Part of a small language model's weights: 18 layers, biases.
MLP neurons of a small language model. Each row is named by its layer, matrix (up: input weights) and neuron, and shows model dimensions 0-255. Each number is 500 + 50 x the weight over its row's rms, rounded and kept within 0 to 999. Numbers have three digits each.
After each neuron's rows, "fires after" lists the tokens most often just before its 100 highest values on Wikipedia text that the model never trained on. A number after a token or word is its count.

L6.up573:426481539620489554414405531487433544473521519473450538473527603555547443584517614476518480549543431464536559412524501460496501427514497419512452449525465549468543510569408497496499483522473553586502499417421563427572539548463532502440515492475467591477538502517516585524548523536478500456390465487535494536445526436412526555530491533460467602509462523480533519410547511579520533522511461507436506511470582579505482460446498561494431486606503454478484454564422537448445417552443536469537538502455369523502646535464442442493553569554487559551528542406465452571489529501442490452530443593538458515467468533543461490426394562487431450501443478537462503556582566489509475477384536549481411463543495544390572532448544541529439522524439477484559519489520431490554509514472488
fires after: " in" 44, "," 10, " September" 6, " April" 4

L6.up1075:430499462468603493364477481561513483528472491485476521575586504567421439527481526558537496530626490471634502513537481527473512395519495509519433522460508527448499507401436468544511493413508438569421491446442450449442440514443463556443493462402549506494489518454513454529545533567611437509481405623578606545536551564461571498575491480495523438531510518432533439557441539498532462498477480438503473542497499510449542578465540456554453471520506452513427499518544568587605438518459437408508516524534535443455476532572483535544443498511541486462491551561522626497516534556440503537430532448563495455502577516350479568475540496484546434436516503530529469515454483566498493421500577380507518429434465518536559470464492500582575540492500485543518426480507522565411524551500570
fires after: " the" 19, "'s" 15, " The" 6, " his" 5, " its" 5

L8.up1071:544634581511445512620514572496512542498420480451457468447538508507451496442479524448496489505496537573502537431514479458505529439469440443558385529516445469486439527604455496539533380503412502522512468470467522489495503498546584517534438522556589471523556497465493426482483419544525390519559697495474479516516448421496438493615515541578506552470453437453539462462484502508447446482597466547482557554431429453593503523407492530432481496547424480496557428400534520446506506525502564515573479503476466426430475485527498522457429514515418494482530517533481543542405551502497531501572398569482466466516552542508461463576490509604567475582472495494487460542511418468514555497545520515545604477567484493486495535536362522542532490572367570494533449464505463498576493503534500
fires after: " the" 39, " in" 10, " a" 7, "In" 5, ":" 4

L6.up36:492520540523443488436483428550536447531478496531495474468578551461507637512405543402421473513484434504435482516445532457500498631570481471508593536513526531484438520533441521491581435433552540471441467454505524449557525564472463551465480440497483487532462564429479534534522416478446545525511467537481421480504421434502435485418557540455511468483526422475565433498466514502601518432492529449540497539532542547485497430540512429464511427538502516622522539469566537581508497558540489532472409544559529417537506469438517503612604452536428360473499526616531524386458548524505527477527512559453426522511483569460555460450530466510479558521518500637404509528555523546450486541589462459559444468548447474466465509425623583486446474487502575524535449516574396476522540526543466
fires after: " (" 43, "-" 19, "/" 12, "–" 6, "\n" 4, " \"" 4

L6.up1004:513531587460470521507536442462522452426452495587514618490511582507511495489556561437548530574506584553489427561523602478573578443536475460501455425506521422526490545533528486537546558497454456420461492507400414538492476540552467461568474513520548579535489490392474579519553510488424529544565524509496547505473499549539496465433487466553542440505462519552417512355432476528430467573436454457415458476489461547516435487508536538533590538460568459492420437492466530555453557455473452480497503523409470473571598581504570416585544547501431507445527529393526525446572526418501570549411494449472504442478551525437555586401489517441536488479490448468545536499487483545500525465497554479478486549539431479520526570518458604499431482402500498445451502501519457533348552570507586
fires after: " in" 26, " In" 12, "==" 9, "In" 6

L6.up1104:511376532576445542481444555427442496518582467462511510553495466512539642394462487540461541484481565454558444505536440413603498426518463555487544448540379526416458482507447504565533422571494536428555471554462480534465410525475469546515526555419504543478527512431517598509558525496491473494509483431474458460555511526475568553514474516462487478412591495503498604556395476466549389510591474554574467488518447423440599567549473416467471439528465489483509502551533552438503556438508574472540461525576562599555448567507457411424563452482460409476522519443555561480560488518383518510394478600497549435459551461488500496551558451480416532626470539475510502476522501504558506541539498536525505511473474481531519451537529507535433413489509470579482496509465480563505532512462546
fires after: " |" 36, "%" 22, " " 15

L6.up453:480412581605475537423468562440503469451525418442557504601506590569438475483498487439539589548478567499530527442578372515541541460510443568551505468482508464499516528563523430527519452588450475437452381530522404574525465540489511459504549467492507432529529569497412543471496529582494541552490466500540507473566552478460488446449466527551494510495556479501490536420521483576576564555482474538368455488496486518492487503548497499438476534445462467473406495514501543437485430480546460471491448556517509443567515534432486566541544446418380435554448445457415504614475514514459533442459454536540559473565534606463570481528441466372539423417463517531450602472492469546508581527519599493409526540504499422527494538567494570602537421490515445558506498501552480516491549496420510
fires after: " in" 45, " In" 8, " February" 7, " December" 5, "In" 5, " October" 4

L6.up1923:519433453455504461440521464519535477484446523501558543416484551546487505463553519537457454473561481510536506454529373472477505395550546394557409440423500469455457456488389464478423468462481419476544523504428439465497487529497377594533493499496562438544421560468431521508592483438522490508531454547508571514493451448476424476487548513578618554480452533469453315406520588468446508551466493524610533601419581471594572511453517473483546496518481528494474504483524569580511495520403532513475567577540586488424536484488532420498493505517473483500515562521450551448434522530539463442496455541528514477527502523608455500512490534479530498496461617530573389492421517545607546475561551480498507477559553507519524537463508465559545491465560551518551527549570460450568594506465547
fires after: " |" 39, "'s" 13, " the" 9, ":" 6

L8.up2007:503529414536569515504447483511502439437406519433449533506461550513490564497533482537510501510504541514440497439450469547422429452509468570510529547410485481499522584557548544460458505483564539472660507480592505524514494494451592479534521528465540489516549539505441454531576423484493536557569492577504496413486390438606484509578466440489472540537505497606430452450409497470488514524593600544535485489549500476443486508453574522477511458390515496510526515475455507583566504457482514600464476460385443480485555504442470517524494500490540547500509504556547520520565475487412489517514425433541550487498446526523513418524508548435512458391513614427469429532487428620506388511540522514532440472617605522447501464497521369538528559585544470470459558423493531507608447449415518
fires after: "C" 17, " c" 14, " C" 12, " rece" 7, "c" 7

L6.up376:477596480514578405480532573549544501542547495510518513455573589492608521565551424482432476474512415502555508495533461435530516432394440455545406473475395513466542457521471518566444482477521603466448548444508442434461577521481552539439511477457510508514526477530476437503493474535477459497521519582594477490488514459518518552535528467493504532473451419413555445534549515470474514539446528474484494525488539493556658464475470488544536554525550536496449490544514386493532472485461512462485505602536497364517522500558488503386582530497526397536396514386446554451551487543543490510511594430506497479507463462499553480586453571485397554562628584526479495542528509480599582461529473519539481404459378455591441512438496464458465480445507548504555400517523460504497476554501577
fires after: "'s" 24, " his" 16, " their" 9, " her" 7, " its" 7, " the" 5

L6.up1369:483468548544554483438472612496569448571501520540392581575516462486491505575430619510493472469469394491539573474559437437468556417485565443517555445459411541554477531489441467422543485523451529444453479480432445595454406497505526543566455494429494463495518498549486506597519462422468416502534429540529531491480512502454494498536557485469577421515459486489607437504468485476583471565479472457531446526512516516543566569465526467521412543520475502558493548507573454570513576499518444522515516542534522438596451515596411505516527550482474444459527494440543557369485510483457537501441464525543547449512428510596436510511589445411493477453436595633496477502414407506564584469567503494496474472480550488493452591454430471485423520522457513614459511475545534559504534544519579
fires after: " =" 28, "'s" 14, " his" 6, " the" 5, " their" 4

L6.up1389:618551541491523495463455543461534434422533540495447546518426475418464448540496564558479495504499449500568392522594522498482464474497469493418514491489434453587473498424444502535507493483434473442452520524492561479559472522497558491469478410523476397439538545507541434505533515403430456464571530549477494658479529526523493477520508514430512369443499556524571505463500557420485547577507502522581565407475489500498487541570505430504470482540567571516375482518517462512508516510500479578574498508475481486598450454567522361450611537530522496388458538544500437391484422486513505580441499501566629426528646542580596485587546542502479455504513511424478512480409487484449443454569490515476492525526501482485470465512472569559566553489502496545507464453513613475490539481487492
fires after: ")" 29, "==" 18, "===" 10, " ==" 7, " |" 6, "%" 4

L6.up601:438504643571486457517446535466490553533532515483468525501510648445521433542524566455568453577429563505493534507605555525515513456521471523479460557507645469516598504523518457514447467492431509485460393547527491461521518499517472459563546508512531538542488537468528599514604485568426466549520559485525483591502559530396475523391532499512532584494555460437437530358526549544494547490433506520462451452468519520466553394457496482558565489489493522487475421485467452513452557442484543562492539506488475497555619585469498432538511521454505489448425406567528526487451525515474525524493599438551459489440484507409499543454380496428528449528457505471542565508540545439435574493405498506446444504545412459440502569449489582531439421440525486468519367536473470465480511455552442
fires after: " in" 76

L6.up335:495386494540488503475563484526538486521451552620481565486503523466452525520525438459547569550531394453572533493372562440491425570595485492518566472470472630554633483446449523432499506503524482482449423595484464483481499419518451521545627415515495485376518476503469475597491463488509551552396537517613471610524512434561472525461468458447606504419469525508439519588470479498560488500511505543525510514525459554514480528529459492500458471536517529532537534533439533446517563543491500491486458515512501510432437527497562570613501513490572485426508467479389491385521480513526586546501484532525538469507595470495540542525509449528476506501486545511512505453407561456406507462469487414529439410536490447499518522470596566530499553446454495407474392582480374526505494469432504
fires after: " (" 25, "-" 21, "–" 13

L8.up1048:576522504566538566576483508437381414518442483450477523476416479425482606563526550439370557459548471532573451494434473469516550556493527465479450448482387487484491463457518553529547468465493510502440577539521446561472611481487513494485540427506436470551481527526418546444476516518468507584522542443579472562563541544519609522537537511501421609398599540540388495438503489518483582429570560520530455513532432564601477477491499492401469550497500502499551502504547496532494529549528417512421518490567512499486573465503485393460476507471431471472483488501543500615499443460520513510457498502539487507482525524456485397485499466538480518555471581542465463437469597508520443529557597510627411547545440368514484527483537432540525475497470468440498453549434473493591491508423593
fires after: " |" 37, "%" 14, "0" 9, " 4" 6, " 0" 5

L8.up1853:577493527357489453635490537513486397533531530497532560533551666571471463530469483406497464538477395511534544470516455500401481495455447545486514475526449497505561480526581443579541450547496467568559564469595458533600534384497552427541517555488489494524558532510564434449516513566528465585532557556494465380442493564550474463545468467448535489466480565470530451517431540543413557500566509505535485494486442495529528531416575421512511496546513502484509500485545484495583530460422500502455453422421389488491500502520502544524445508512541442532473491442545530597574420524507504579464510505490561540404467514534421475404531421418389480530536457465453502524539430401480408477519484413526493456535469544473526547500537472513610539479482465427527530487591513470552469535471569
fires after: " C" 16, " U" 16, "U" 7, " c" 7, " p" 5

L6.up1286:493510452414509560500556464507539421499521541501519472513533486473464531532557490434482594481484512543585493562505524440561447538528550414542419566455540556525519529445509592476559583451521503478519436493515486355509536508477547509488555558556472503517554566477520399529465428545521528554341580526515477461515479486569572444456549349451469569490479548533527541512517484509520561510601505543412498379468523520553460438475536508509543457527578464540514498545456444440542530435434480347496535415523487576533506518494526516584499511490430450448446439605514540462480495507463519511509436564593453450476504477500527395416467444432478499510551535558359490544507479527431573575571432544517454484549441449446532492496585496484489576501455486500464547508490513541512474511351428
fires after: "–" 52, "-" 21, "19" 8

L6.up56:515464505530485519529445593455510433418573502468389470417420488618578552450470428572500468531549480453532547528596541493407527451556501592508621435460433498506538437602467529422604462507529380428608513526425542445489501620484454516535403442525485414538451546474563515564483565534454457524504484461440497506476603518334549540436524570509475545565532461555412497546499542505470560551514492530459503496490486597446488522535462495468535534448553558535464590519567419486560520534495506458507531429581442531489425541455560443501570501503543464479570441495557517448494472458473570532507478455447556500395467536465458459567500512501489487533496630445539450447524493507489513418601478503514491438475504493462466443477445539486550530457479537483464490474488429524488483524553509
fires after: " |" 42, " " 30

L8.up1892:543501301526595460543383462493436505497509491542404526473503584521575572545450527471552583483506503546520496498485496513449585518559540508545540408634444623471537433536538478506431513490472507494501518550564420497499487494589484546521546468586475530408577444535490454506449447465451501485476552539463484475502541439494537512591461453485450463508469451516563487471494532479525620546486544519544464515553525478541510479553504567553499524476541452488427396487486565529542489451356502503487510602478412611476500448486531575480539470522491442484519395459549480429570427499422500485455410529523520494485523563517492461489480501515439463590530486356476438468485457483565489561469582572457431516458515573504526480548575461473481547532425469531579445514540459407530438423521465
fires after: " c" 13, " H" 12, " B" 9, " C" 6, " W" 6, " P" 5

L8.up1972:485478440521516502500529495550414427438500574594529523551552462510465529523406536445457445474479443577504548537419505504528427552530527376543501478452424535439495516516461520501453526497424514490536471436518558542442535464481475544475458468614521421531413588450550525484571457494505502523570477492560477495487531534605497415472536483493537516488550485498478467549446548454555557380527508428490547425560529523513451486551469425579504417473521473531501447550464483554407549526478542547506610475431544558621413548446504577432547502491475418599516507549490605396537572607407471549487489495457501423516449531541525502514554473424526573485498511633413484461461444500471536522504445454490457506576473486429494446396542610430548474521533508501486463520573455501558466615527469
fires after: "-" 48, " (" 17, " [" 7, "/" 7, " /" 7

L6.up560:532524403478333525507428486453508437448519365531492497454601500459493544497522532635473489587574538532519487505588464501487495416464580555487496478547339478443539507520579534481450478473430509429492544511494499520426402559448505641572476499448575527479494533442502557456503460480550466485534553429541533546556548488468519590497493491525517489399481473543460422546588505477530497525451416497508562498508520485493502580512505464533497470505533464523507527522476492496523442416507511519470498532435442448513464478518637533537471503460558477369513656464470535478592488487441524525567545501422425433547448580490446500503632504505499522577414507384544483463450508532549496467530452418509494541573526449520490498575411539520532566487487540523501483503467425579490491477480533
fires after: " |" 50, " " 31, "an" 4

L8.up1522:618574475533451566527468540498499386555543486572491502477448473390523531498518471511457565492475475428510516467554524547440555440415490529534500386512377465428564423524433548540430469605524442482546459447449500547557491566469444434425511485498479416477525600506533567549542565431465577529488586444498560462510473497588552542500525537495463577453578466595549489477509534504550486551516510501491544545561425410495550496632484509554463476576488587435419607425485498533549433509475478523505427484561558515518546512413454512555497517545598457506447473516462498531588529461494475511509598557507510444540524591522500484439558486482521474531464574458484455414434475539444424424472579484532495439593526496474487451533442483566487459442404459514471424420510519527468414478516490
fires after: " " 33, " |" 18, ")" 8, " 0" 8, "1" 4